From a checkpoint of a small transformer trained on Wikipedia.
Architecture: RMSNorm before each block, no biases in attention or MLP.
MLP neurons of a small language model. Each row is named by its layer, matrix (gate and up: input weights) and neuron, and shows model dimensions 64-191. Each number is 200 + 30 x the weight over its row's rms, rounded and kept within 0 to 999. A neuron's up and down rows have the sign that makes its largest values positive.
After each neuron's rows, "fires after" lists the tokens most often just before its 100 highest values on Wikipedia text that the model never trained on; "fires on" lists the tokens most often at its 100 highest values on Wikipedia text that the model never trained on.

L3.gate659,204,199,221,229,173,256,189,196,214,221,209,238,212,229,238,195,129,222,189,220,208,208,183,224,184,206,127,198,188,208,230,171,175,192,248,195,177,250,251,127,174,162,231,192,157,209,229,209,191,222,173,209,215,295,174,199,197,207,189,194,220,198,162,209,215,208,170,203,184,200,250,132,165,239,210,237,185,182,214,175,138,210,198,203,226,221,208,194,177,172,197,205,210,208,200,192,128,211,224,213,242,190,153,240,191,129,173,218,179,210,205,228,204,203,174,241,203,215,208,198,153,177,150,172,129,183,218,183
L3.up659,242,160,209,186,206,240,147,276,190,217,205,222,166,178,225,199,222,223,204,185,188,234,203,189,233,159,154,245,174,185,201,148,207,236,206,199,230,209,219,156,227,194,231,209,212,161,240,280,209,205,200,209,246,193,191,196,119,217,185,216,200,210,194,233,187,173,189,185,185,163,182,236,215,198,180,195,209,215,188,216,203,216,199,216,214,185,205,206,199,223,137,210,178,265,180,213,166,184,238,199,235,150,147,218,158,172,202,201,197,186,152,284,229,192,201,216,228,180,207,201,247,207,199,226,199,177,222,173
fires after: "U", "l", "L", "Mar", "V"
fires on: "a", "r", "k", ".", "g"

L3.gate96,244,174,168,165,243,205,175,182,235,124,153,190,166,168,202,246,178,196,254,190,260,150,204,240,210,189,211,214,225,194,222,204,241,189,173,177,157,244,121,179,236,203,232,173,101,162,186,230,173,216,196,187,198,187,171,146,206,240,246,186,200,207,185,213,200,238,218,221,226,189,201,166,175,194,167,143,239,228,201,233,195,180,189,209,234,253,194,188,239,209,204,229,139,196,203,163,266,204,228,207,251,172,181,233,239,187,208,203,217,183,201,151,181,154,190,212,199,187,148,221,229,170,213,201,247,191,208,165
L3.up96,207,175,228,213,153,200,185,196,207,175,205,197,169,203,214,171,189,215,221,226,219,171,173,128,197,238,217,200,198,190,163,211,195,240,194,205,131,202,206,219,216,277,180,197,209,207,150,123,230,217,193,245,193,215,193,195,161,228,237,190,210,235,190,230,189,159,280,196,235,169,192,168,195,141,192,176,209,205,227,190,171,173,230,207,170,219,144,211,281,234,208,221,186,134,236,273,223,181,206,172,168,181,209,246,245,201,238,152,192,178,178,168,243,174,215,193,199,196,150,255,224,210,206,209,168,224,268,205
fires after: "fr", "att", "ac", "am", "oc"
fires on: "ic", "c", "em", "which ", "et", "end"

L4.gate83,226,155,170,176,207,134,215,268,197,216,223,207,218,226,192,235,157,171,244,204,185,176,198,158,214,201,183,204,257,196,216,224,209,185,193,215,205,200,211,175,165,205,183,192,288,196,225,150,214,167,181,204,206,208,211,176,196,215,211,170,223,185,189,225,162,215,174,178,163,193,227,166,182,121,235,202,193,217,222,235,202,233,228,288,200,261,216,184,204,285,198,173,207,180,179,213,156,194,129,191,183,183,199,224,251,190,241,187,218,229,142,222,186,173,236,205,179,150,168,205,237,246,209,189,200,184,185,210
L4.up83,145,238,165,243,177,194,138,261,143,201,180,154,174,239,210,247,225,156,173,181,209,181,157,223,162,158,209,238,267,209,252,173,176,177,209,216,147,266,173,213,171,194,151,166,209,187,223,169,154,210,153,198,233,223,247,200,229,191,175,161,265,166,198,205,170,229,190,177,191,208,242,218,182,189,213,211,205,245,200,228,250,229,195,203,197,217,218,223,186,274,200,161,204,197,226,178,192,188,161,179,206,220,198,166,193,214,178,171,237,269,160,176,149,152,251,218,139,190,174,223,238,206,199,167,229,200,201,219
fires after: "D", "f", "F", "d"
fires on: "em", "av", "fic"

L3.gate608,236,163,236,230,185,208,181,221,210,260,189,212,169,267,178,215,215,198,163,143,188,128,232,196,156,193,199,178,156,189,209,187,203,217,172,252,228,146,233,186,185,217,210,164,162,156,180,190,159,197,233,226,199,129,164,172,258,199,218,146,271,131,231,213,214,209,201,219,211,172,214,168,134,180,175,232,174,168,187,209,184,257,190,196,208,233,208,262,225,198,202,200,232,272,201,197,225,198,178,223,243,206,128,202,230,216,174,194,245,174,210,198,191,209,165,210,164,214,189,187,192,199,212,206,169,208,198,177
L3.up608,218,167,229,214,182,163,239,176,143,230,185,165,186,203,189,184,241,217,226,183,178,155,224,191,205,205,183,189,198,211,208,178,179,180,208,259,228,172,208,194,202,214,146,164,208,200,208,180,241,191,200,207,219,157,169,214,162,194,214,191,249,177,224,233,175,238,173,184,170,131,240,185,168,164,201,232,218,204,269,219,209,210,179,156,203,155,163,223,218,220,179,185,207,210,220,206,168,125,144,187,207,191,151,159,219,217,208,180,230,206,216,202,176,216,143,245,153,177,200,177,163,167,263,204,191,169,202,169
fires after: "b", "n", "er", "en", "Wh", "al "
fires on: "el", "El", "l", "or", "ile ", "it"

L7.gate418,236,200,196,197,197,227,234,177,257,215,171,175,178,254,188,203,159,153,202,177,189,233,141,231,179,181,213,200,172,204,205,161,159,190,183,176,215,191,235,242,194,202,141,227,171,211,185,222,191,235,216,231,194,205,232,232,150,204,213,149,209,213,171,169,168,223,204,247,177,209,248,121,172,156,161,242,204,194,214,232,176,205,191,175,212,179,216,202,207,151,211,184,198,170,171,169,176,176,193,139,189,216,215,188,137,167,255,213,149,159,170,177,232,222,199,214,195,195,229,235,146,247,195,179,244,199,177,174
L7.up418,155,198,246,222,227,217,241,185,201,142,191,183,130,197,224,179,261,174,197,228,227,237,240,177,237,205,205,228,205,193,172,197,175,185,247,231,237,176,230,215,212,173,287,214,161,247,223,218,241,207,246,190,177,202,192,267,135,212,156,135,226,211,192,201,177,229,246,171,258,202,226,207,152,224,180,243,205,174,231,166,204,227,219,231,218,177,171,148,187,182,186,194,215,158,181,152,208,226,175,175,266,218,170,230,236,207,224,169,181,225,197,217,157,203,184,180,235,211,227,248,177,211,200,210,203,183,161,192
fires after: "at", "os", "ch", "ap", "mat", "h"
fires on: "er", "p", "n", "po", "ig"

L4.gate132,226,181,183,196,228,205,190,236,250,159,200,205,184,262,237,219,265,168,175,205,166,214,188,176,183,208,164,195,219,207,181,196,245,196,162,205,146,174,225,137,187,205,178,185,160,214,211,178,184,202,193,222,218,245,193,165,160,194,236,162,167,184,220,222,161,182,170,210,197,215,214,226,178,187,174,146,226,151,231,218,223,214,217,219,196,207,200,207,215,200,202,264,188,161,138,195,221,219,158,248,213,177,236,178,167,195,248,179,177,190,208,188,227,221,170,205,146,256,277,222,236,205,198,168,206,215,186,188
L4.up132,203,199,204,188,213,208,125,182,235,165,201,197,182,241,208,191,179,258,231,274,228,169,234,163,217,169,199,234,199,211,218,219,161,150,222,170,206,203,183,182,174,214,211,186,161,190,186,188,153,198,259,191,203,182,179,208,132,164,236,239,143,138,244,180,168,178,157,192,193,211,195,173,224,210,129,194,160,175,185,236,212,181,170,227,182,198,268,188,228,232,246,180,204,216,180,206,151,236,180,208,194,186,198,241,169,153,185,182,188,135,199,219,241,191,169,169,197,173,186,186,186,178,223,180,219,197,287,202
fires after: "f", "tr", "un", "b", "fac"
fires on: "ec", "c", "ased ", "ad", "ue "

L3.gate278,190,231,183,249,165,164,196,219,171,187,171,234,244,211,257,209,214,211,224,210,150,226,202,222,165,188,170,169,157,179,172,211,221,239,211,195,205,197,202,238,239,146,159,209,225,175,186,210,259,211,242,180,236,197,239,152,147,196,224,161,187,163,169,139,153,158,233,221,166,176,190,199,179,198,212,263,192,246,199,222,233,188,217,206,218,221,218,233,217,207,154,224,238,135,216,167,173,165,193,211,204,196,218,225,220,152,205,158,229,156,212,172,242,188,223,247,187,148,178,187,228,153,154,252,153,246,258,199
L3.up278,221,261,249,194,179,159,245,262,215,204,193,187,243,192,134,186,225,221,229,216,193,189,150,266,233,194,248,216,213,195,199,224,127,190,177,170,250,242,190,247,166,160,199,212,159,194,213,147,267,196,174,190,211,209,205,158,196,240,195,215,227,207,224,209,210,238,217,207,169,203,199,154,221,270,209,182,250,197,171,245,172,211,216,205,188,217,199,130,213,209,223,174,166,167,151,191,214,171,197,171,199,190,151,185,153,207,170,260,245,196,231,199,225,199,217,190,192,193,163,182,211,136,172,192,184,259,168,159
fires after: "W", "ow", "up", "w", "aw"
fires on: "om", "p", "ar ", "ol", "d"

L3.gate211,191,193,205,186,207,151,208,195,237,224,200,191,234,257,213,157,208,156,239,228,143,202,147,219,229,199,187,233,226,195,193,177,228,184,193,191,125,201,176,189,203,177,206,189,228,170,173,173,174,194,154,171,217,172,226,167,208,194,222,183,168,226,202,225,214,212,205,222,209,209,237,202,196,187,196,228,202,234,185,145,232,167,281,222,209,215,196,174,174,225,195,192,187,232,236,203,194,205,177,213,266,173,206,188,215,134,259,216,213,153,224,177,175,209,165,188,166,191,183,169,208,222,214,209,194,183,192,161
L3.up211,243,243,142,187,221,206,173,139,172,211,211,194,189,143,203,216,202,206,145,218,223,208,245,196,212,188,233,204,237,245,287,218,184,159,188,233,185,212,177,225,206,237,203,222,213,162,249,175,192,159,203,188,180,176,246,190,202,179,239,218,174,161,195,185,167,145,197,190,227,159,201,169,222,188,209,244,175,219,196,203,149,181,143,202,168,158,246,213,200,200,152,190,200,236,198,211,162,227,189,204,255,197,143,163,180,209,197,231,172,232,201,217,183,200,200,222,203,187,222,246,178,227,178,219,219,225,195,216
fires after: "H", "B", "W", "D", "J"
fires on: "al", "u", "ally ", "o"

L3.gate581,215,197,199,218,210,201,234,161,217,200,191,178,167,164,210,203,212,175,161,239,204,161,147,220,206,138,176,211,201,210,237,167,197,181,217,188,177,203,205,215,269,181,170,258,215,186,238,231,158,194,227,198,157,191,167,151,187,231,182,218,163,203,240,233,203,167,213,237,234,206,220,179,181,216,189,225,185,250,252,233,224,220,187,143,197,186,168,216,182,200,152,199,197,169,171,173,166,239,157,207,207,154,184,214,201,241,185,161,181,191,168,183,239,206,212,218,165,190,207,177,197,205,190,196,243,187,199,232
L3.up581,200,184,208,247,204,205,192,187,165,147,191,247,204,229,195,182,161,210,207,197,220,202,207,119,225,228,120,188,210,160,216,199,195,202,213,242,223,176,252,178,166,161,222,239,148,141,158,257,198,174,227,259,208,215,189,228,180,201,243,249,213,177,228,221,184,182,206,173,224,236,185,200,280,236,193,198,229,173,218,257,271,172,213,216,181,184,249,206,196,184,218,214,170,163,170,217,146,176,242,214,212,168,158,213,256,194,187,198,196,159,193,213,140,191,159,218,197,170,230,201,181,198,155,185,234,234,250,220
fires after: "A", "M", "P", "m", "E", "C"
fires on: "N", "F", "T", "other ", "D", "B"

L4.gate200,190,212,206,208,184,187,226,171,175,201,229,211,234,162,157,212,226,135,194,147,202,206,196,194,190,264,173,193,242,199,170,213,183,155,250,223,191,213,200,183,195,196,209,229,201,242,169,159,223,225,218,233,198,225,195,154,222,170,166,200,130,198,228,186,240,187,239,222,201,121,209,179,197,198,210,217,166,192,143,237,247,197,220,170,215,261,222,239,215,172,143,176,189,159,251,231,144,194,214,183,162,232,228,187,205,197,219,149,152,200,229,243,279,156,167,270,191,195,195,232,210,183,221,174,224,196,206,196
L4.up200,229,196,218,233,163,199,228,185,145,186,177,234,186,247,229,189,239,236,264,189,148,180,217,187,175,244,190,244,154,223,232,177,183,206,217,188,203,258,229,169,221,204,251,202,185,226,212,157,131,257,194,242,189,178,185,205,208,201,237,226,185,238,207,203,241,212,252,186,196,186,216,178,206,174,235,166,201,229,253,241,174,200,219,198,164,260,226,165,210,166,147,166,196,188,238,194,193,185,205,223,203,230,245,206,207,210,258,180,157,160,172,205,172,186,184,225,231,174,165,231,222,178,282,191,232,235,182,176
fires after: "W", "er", "e", "sh", "w", "u"
fires on: "om", "==", "t ", "at ", "ic ", "ot "

L5.gate107,164,226,196,101,247,217,198,157,223,249,195,242,200,181,215,205,178,163,194,173,165,200,180,174,202,198,228,205,196,217,224,260,196,238,189,164,192,218,175,173,208,251,211,216,213,165,217,194,161,240,237,204,220,176,180,171,182,221,181,231,242,212,203,258,201,190,236,197,225,207,250,162,142,211,223,219,203,192,180,243,184,261,244,218,168,192,188,186,252,191,199,194,214,222,162,171,190,197,220,191,173,237,169,213,138,209,168,219,180,158,199,187,202,165,161,181,201,150,170,231,235,192,207,202,247,181,205,147
L5.up107,209,245,215,157,182,155,253,153,134,165,168,202,190,210,172,189,207,168,196,173,247,171,215,213,238,170,153,178,195,114,175,195,232,179,175,138,264,229,207,213,204,223,212,157,205,215,217,163,222,154,193,200,234,195,168,187,192,230,241,196,193,208,174,243,183,142,191,211,184,204,231,179,152,220,182,170,229,245,216,172,242,189,186,194,184,198,171,187,178,133,177,198,217,199,175,210,184,240,165,163,181,217,229,210,202,214,217,220,227,174,241,243,164,203,242,203,193,194,170,157,213,237,143,184,214,206,167,229
fires after: "w", "man", "E", "S", "z", "X"
fires on: "ed", "A ", " ", "y ", "ia ", "R "

L6.gate86,216,222,177,175,218,164,216,209,172,209,250,216,198,203,194,173,199,234,196,121,265,259,185,232,219,198,237,199,198,229,224,231,155,166,240,179,225,233,201,166,241,177,179,209,171,217,221,220,166,259,209,160,253,206,188,200,189,255,179,159,187,239,228,202,212,217,222,190,204,183,239,240,131,186,200,235,205,159,170,216,168,216,182,150,176,152,192,180,213,177,176,213,219,182,181,218,229,176,212,238,198,173,111,204,171,225,154,220,132,205,207,254,195,245,171,171,259,203,228,227,196,173,185,175,206,241,191,203
L6.up86,196,186,200,192,233,195,156,179,203,213,211,250,199,238,207,199,227,274,211,176,222,203,219,152,197,221,222,207,239,255,189,250,231,188,212,160,200,160,167,248,228,215,175,184,144,220,173,272,213,245,163,156,180,196,237,179,190,185,161,229,248,180,224,256,210,172,198,194,230,208,237,168,197,200,174,242,199,144,219,226,179,180,207,233,200,171,234,241,180,206,164,239,183,157,238,104,187,221,176,159,246,196,169,206,232,208,190,220,198,215,207,179,245,264,162,178,225,232,219,208,202,178,184,190,181,168,241,209
fires after: "u", "per", "t", "att", "ed", "st"
fires on: "st", "it", "form", "end", "res", "om"

L3.gate290,219,224,211,187,236,188,198,208,189,134,252,200,214,242,182,265,137,220,174,215,202,206,225,142,188,220,240,145,190,225,209,183,227,242,201,185,220,243,168,196,190,170,161,184,178,178,262,178,231,193,173,175,199,179,237,214,201,182,174,185,223,168,209,200,197,232,183,201,218,192,178,196,205,205,223,205,179,196,209,196,111,172,212,252,180,186,196,197,167,256,207,178,188,226,207,180,206,184,184,181,190,171,209,244,236,179,189,222,242,232,201,230,193,187,268,267,250,186,273,192,203,197,146,198,220,168,210,163
L3.up290,268,229,165,212,195,175,185,228,246,226,173,210,199,201,221,221,238,160,201,210,196,183,219,215,201,176,197,200,148,241,209,207,196,204,187,237,206,193,173,122,190,186,149,165,182,202,217,199,202,243,172,216,172,185,230,208,204,240,126,228,186,229,151,252,229,211,211,234,192,204,203,194,212,175,208,223,203,233,172,230,249,243,181,221,168,198,193,251,171,268,255,148,217,161,170,166,233,193,178,193,179,198,224,197,220,261,218,168,204,193,190,229,223,205,162,188,218,128,167,173,185,174,156,207,251,144,204,232
fires after: "f", "ab", "F", "Car"
fires on: "l", "re", "t", "em", "ec"

L3.gate324,205,220,182,206,200,154,198,192,189,266,202,193,176,276,180,223,256,149,236,171,203,188,223,191,169,168,147,205,182,219,212,190,204,203,231,219,196,143,228,225,208,218,238,234,150,196,200,181,202,259,143,179,176,177,199,184,209,193,228,215,253,139,224,176,173,168,141,247,209,201,209,184,199,150,211,219,215,232,229,203,149,237,202,219,190,238,205,240,192,163,213,208,230,163,181,207,151,237,169,196,180,181,203,187,168,179,200,151,216,184,157,213,199,209,191,188,177,213,208,204,209,234,195,187,233,220,205,238
L3.up324,228,211,190,227,223,181,199,222,159,189,187,234,171,244,127,198,192,212,198,182,190,148,223,175,213,193,160,211,191,223,175,154,198,181,258,212,169,229,208,193,238,147,210,228,220,220,225,226,214,220,194,242,206,209,220,131,173,199,236,151,191,205,207,229,210,233,218,156,211,224,189,168,230,199,223,161,180,196,233,207,175,158,236,204,208,207,181,193,172,219,195,194,214,189,206,202,139,232,191,136,197,245,214,233,196,169,239,168,194,226,140,204,215,160,199,186,168,226,125,195,239,214,173,242,198,165,184,134
fires after: "U", "om", "M", "O", "Ge", "ro"
fires on: "le", "l", "r", "e", "k", "oh"

L4.gate172,204,220,231,181,164,214,223,238,204,185,185,161,242,194,152,168,182,171,204,228,257,236,191,211,201,215,191,161,208,248,235,160,162,193,209,193,206,268,153,214,155,229,196,207,208,216,148,189,193,155,249,215,217,238,191,211,169,237,241,233,198,204,197,183,176,180,202,218,204,202,207,188,192,185,180,202,251,180,171,244,226,209,215,159,201,212,220,217,213,199,213,244,218,148,229,207,210,222,179,259,110,168,268,193,245,247,214,218,210,256,203,201,206,206,161,246,190,236,150,240,218,204,181,213,181,210,180,142
L4.up172,212,219,207,164,206,179,168,131,207,208,156,222,199,203,176,241,196,208,186,206,202,238,142,207,202,184,225,178,181,190,226,224,150,211,245,237,221,210,190,215,185,210,220,250,186,229,196,189,180,231,160,253,198,195,149,154,225,160,169,240,156,183,157,149,230,152,154,207,246,250,189,239,241,182,196,196,231,217,156,180,148,155,215,189,188,131,158,163,232,212,167,217,210,208,240,167,203,197,182,227,207,207,211,197,198,247,222,177,178,231,180,217,185,212,232,245,189,211,225,186,200,195,204,177,256,188,234,154
fires after: "–", "m", "h", "was ", "nam", "sid"
fires on: ", ", "1 ", "2 ", "ed ", "ade ", "eld "

L5.gate276,224,245,203,213,197,225,238,220,166,157,232,228,167,247,280,166,220,274,219,254,187,168,261,202,203,242,166,171,209,208,190,162,227,216,194,214,142,194,246,175,155,197,205,205,162,241,185,242,144,217,256,139,240,189,225,167,189,215,196,138,230,197,197,165,161,198,182,216,214,236,256,230,228,168,221,199,189,165,247,151,207,164,239,176,269,189,228,210,187,178,162,209,185,189,221,193,185,196,231,205,243,167,188,204,235,181,236,207,210,176,189,144,172,204,200,179,186,192,212,144,184,176,185,154,240,210,175,219
L5.up276,185,161,201,228,182,177,166,217,177,192,204,213,216,204,230,165,180,192,244,199,145,208,176,190,188,211,229,175,218,152,197,195,191,135,196,183,225,198,148,176,222,138,215,228,253,231,153,224,211,189,274,130,184,225,195,200,178,168,207,209,240,160,160,197,217,187,180,196,213,172,250,159,157,184,221,234,198,218,163,135,162,174,199,149,208,177,134,148,175,210,209,228,249,187,194,192,242,221,191,216,167,187,183,183,195,201,146,208,211,226,148,191,193,164,187,246,220,186,164,171,160,197,200,205,165,212,250,210
fires after: "j", "J", "P", "v", "Z", "om"
fires on: "o", "po", "av"

L5.gate10,209,185,216,138,256,197,184,204,197,145,209,182,185,161,196,169,229,157,168,224,187,230,193,209,154,261,181,216,213,191,217,210,192,215,174,194,173,234,128,181,218,208,219,152,231,247,188,208,259,182,235,256,196,223,175,196,192,202,232,172,238,188,188,224,183,248,157,193,257,218,193,268,242,208,216,203,180,134,230,221,172,149,200,196,254,144,151,197,234,145,208,207,160,201,198,186,160,192,198,169,190,189,162,237,207,232,217,226,179,214,198,224,252,185,200,175,207,158,160,189,186,182,202,174,235,193,261,163
L5.up10,212,166,220,195,134,218,209,212,229,237,163,215,158,138,174,186,191,193,144,191,224,254,213,199,180,156,151,153,197,135,198,189,172,206,218,248,234,178,247,187,210,183,218,219,149,220,208,172,151,206,184,193,142,201,204,173,236,178,175,177,239,173,166,171,192,192,167,165,145,127,238,196,252,182,158,152,157,114,241,200,212,218,176,264,147,131,193,202,162,187,209,226,167,159,183,181,228,198,260,193,231,154,170,228,219,169,193,233,200,203,205,236,214,221,258,232,229,223,168,153,263,183,207,206,239,181,220,216
fires after: "He ", "di", "play", "he ", "c"
fires on: "ed ", "is ", "has ", "was ", "d "

L4.gate662,209,174,180,209,174,218,250,147,229,209,178,238,174,220,189,167,214,199,203,214,181,212,192,191,148,162,208,236,203,205,205,161,162,170,194,238,187,146,153,111,195,207,196,167,257,217,216,187,192,236,149,183,238,186,201,170,242,132,226,173,185,189,228,127,276,233,217,201,221,194,215,205,175,211,173,204,176,193,133,185,225,213,218,164,205,179,213,197,238,255,174,205,167,164,175,192,146,152,211,262,179,215,226,203,188,165,147,266,183,221,257,240,221,195,216,239,162,202,214,140,217,196,173,182,178,168,243,239
L4.up662,231,201,203,228,181,220,232,195,220,131,179,189,195,204,163,149,174,165,202,207,183,172,206,150,144,210,207,174,190,200,211,216,217,182,202,170,241,208,196,197,184,256,188,231,201,171,243,261,235,211,208,251,178,110,244,255,266,229,220,215,167,193,206,177,162,196,243,235,189,240,204,192,240,187,215,221,170,182,186,167,179,173,194,167,185,219,197,212,244,209,198,241,203,169,152,206,199,220,184,189,194,145,168,177,203,271,183,175,224,188,223,174,193,209,197,180,168,181,209,223,169,154,174,227,188,189,198,210
fires after: "Sc", "leg", "ig", "str", "c"
fires on: "ot", "al ", "ic ", "le ", "k ", "h "

L7.gate97,196,213,185,157,169,244,172,184,217,159,168,166,207,209,141,198,233,203,196,240,197,173,229,195,206,242,210,222,179,211,156,187,199,162,237,254,195,185,196,197,242,221,232,162,175,177,220,196,206,222,270,158,170,236,205,178,152,180,151,254,215,207,209,169,191,122,238,178,235,171,251,199,177,182,146,194,189,152,260,165,223,159,183,127,214,201,223,172,197,194,214,230,252,174,206,208,155,211,149,202,218,138,199,160,222,247,200,230,198,188,253,196,193,204,184,189,138,228,199,142,210,153,222,206,215,217,206,170
L7.up97,204,228,185,190,246,256,259,181,256,181,204,215,153,219,193,199,225,193,212,220,216,222,191,179,179,160,228,187,189,203,182,169,197,177,183,198,171,189,220,236,211,226,164,198,209,213,227,194,188,188,195,154,215,170,147,224,168,168,223,215,158,234,214,161,221,237,242,215,179,182,216,184,228,231,199,181,201,224,207,169,203,176,255,208,167,216,175,142,218,197,253,219,205,165,203,217,217,138,206,227,218,234,142,246,168,233,225,227,207,191,207,171,232,217,183,182,148,174,199,250,172,179,227,122,196,200,167,177
fires after: "is", "c", "U", "B", "N", "L"
fires on: "s", "all", "s ", "l"

L4.gate217,235,184,173,175,187,213,206,237,195,187,195,206,193,240,236,197,255,228,253,209,215,148,216,154,151,171,194,200,213,240,194,201,255,175,197,172,246,146,228,204,242,202,216,254,210,212,265,237,163,173,221,230,175,142,218,208,231,212,207,217,187,174,212,223,262,179,202,191,234,177,261,180,143,172,204,201,206,223,238,177,243,201,193,189,215,214,185,152,206,187,261,212,202,165,172,208,188,186,164,179,244,221,182,185,197,245,243,261,162,216,179,202,219,227,241,257,145,225,213,219,222,224,184,145,277,174,174,206
L4.up217,220,222,165,238,188,203,240,172,236,202,213,198,164,202,192,167,166,207,213,175,121,235,153,149,252,211,178,164,229,230,276,225,192,183,174,192,225,183,185,187,176,135,176,174,207,230,216,192,170,211,232,230,167,164,207,160,146,215,220,258,178,186,162,178,188,183,227,193,177,221,204,204,204,180,195,226,228,198,144,222,224,162,202,267,206,204,211,184,214,164,184,184,250,183,200,234,183,211,212,238,198,192,159,171,172,159,139,241,187,184,163,173,156,211,157,187,185,234,186,167,199,178,162,202,226,189,158,219
fires after: "M", "R", "ro", "C"
fires on: "N", "im", "D", "P", "op", "W"

L5.gate520,191,171,150,194,186,132,203,142,209,217,180,213,234,213,210,204,185,219,300,173,217,210,217,139,227,184,148,201,177,178,196,172,242,256,230,235,238,175,173,187,229,221,158,169,163,170,199,159,191,196,157,249,244,218,191,200,220,178,259,257,228,225,167,221,155,236,219,230,231,238,234,195,272,212,193,202,217,212,178,209,169,149,224,205,205,189,186,178,203,209,145,208,229,214,217,193,169,204,173,207,183,182,174,223,237,213,213,201,146,220,162,190,166,186,206,192,178,189,241,222,196,170,183,190,211,195,153,215
L5.up520,211,202,209,195,164,215,208,185,249,162,230,195,191,184,238,213,171,203,255,181,188,224,202,200,209,246,211,167,141,214,182,166,189,216,255,227,210,157,186,190,186,174,176,231,117,178,245,233,165,212,160,220,150,239,178,161,169,202,202,206,214,202,200,162,207,177,189,103,181,248,203,189,177,258,213,192,167,203,221,234,160,232,184,248,215,160,194,173,192,236,166,214,217,199,185,181,232,195,216,194,187,166,157,216,212,204,184,167,191,161,191,229,229,194,177,217,191,206,237,208,164,174,158,161,243,235,146,185
fires after: "w", "s", "u", "d", "h"
fires on: "ent ", "on ", "ro", "n ", "t "

L4.gate245,140,185,186,222,231,199,229,198,185,232,169,163,223,163,157,135,187,180,218,208,204,196,160,218,203,191,164,203,176,188,234,211,171,188,211,223,184,191,204,239,193,235,225,201,148,190,224,110,191,225,183,194,173,224,153,153,198,214,181,198,224,172,208,238,222,197,184,191,191,213,210,221,184,119,186,220,218,177,245,177,205,169,207,187,255,243,189,293,223,202,180,187,176,198,197,211,196,174,185,194,229,142,169,215,191,173,282,238,199,192,210,188,129,198,171,243,203,236,217,188,217,192,187,230,223,197,250,191
L4.up245,233,182,166,151,224,180,275,190,150,195,196,213,174,172,179,156,153,187,239,204,204,218,196,250,182,185,202,185,239,178,229,149,167,238,225,242,236,173,204,173,165,178,194,152,215,206,236,242,177,228,170,197,209,179,253,232,198,177,222,206,200,225,237,172,242,186,175,230,178,207,160,208,205,194,179,174,129,208,214,187,223,172,158,154,164,233,196,200,211,182,175,160,236,188,189,199,196,146,214,203,206,173,178,246,228,199,199,208,190,251,195,215,238,209,137,197,195,173,199,151,211,198,207,192,155,134,221,207
fires after: "n", "th", "N", "ed ", "Wh"
fires on: "or", "et", "ile ", "ough ", "en "

L3.gate466,205,180,180,202,189,169,211,166,147,211,201,189,187,183,202,146,247,145,201,164,233,215,222,193,184,166,205,189,161,203,233,245,208,156,185,182,193,159,204,243,163,157,214,209,190,218,160,196,128,171,162,203,197,180,199,189,198,220,198,193,180,182,165,195,143,209,148,201,160,142,222,236,192,141,178,208,200,283,266,169,196,224,180,189,175,228,219,205,214,188,209,132,223,194,270,214,215,167,154,233,237,199,220,210,213,204,239,201,242,199,191,194,213,232,190,236,267,194,180,233,201,185,191,199,214,223,211,182
L3.up466,218,173,189,224,166,212,230,247,191,194,194,235,222,234,209,183,227,176,205,206,186,219,164,151,211,192,200,191,184,242,240,284,192,210,221,222,152,171,217,212,204,219,208,200,164,195,221,178,174,159,215,216,196,199,201,178,244,192,192,199,221,215,256,193,184,181,277,179,227,221,181,201,199,177,208,218,202,247,252,164,204,196,196,251,222,263,208,238,244,185,205,233,264,205,202,220,196,180,136,180,247,214,223,167,163,195,149,204,185,209,173,233,216,186,123,209,201,196,205,204,225,192,167,203,186,181,195,174
fires after: "oc", "n", "stric", "ec", "Co", "sec"
fires on: "als", "ers", "t ", "ond", "ess"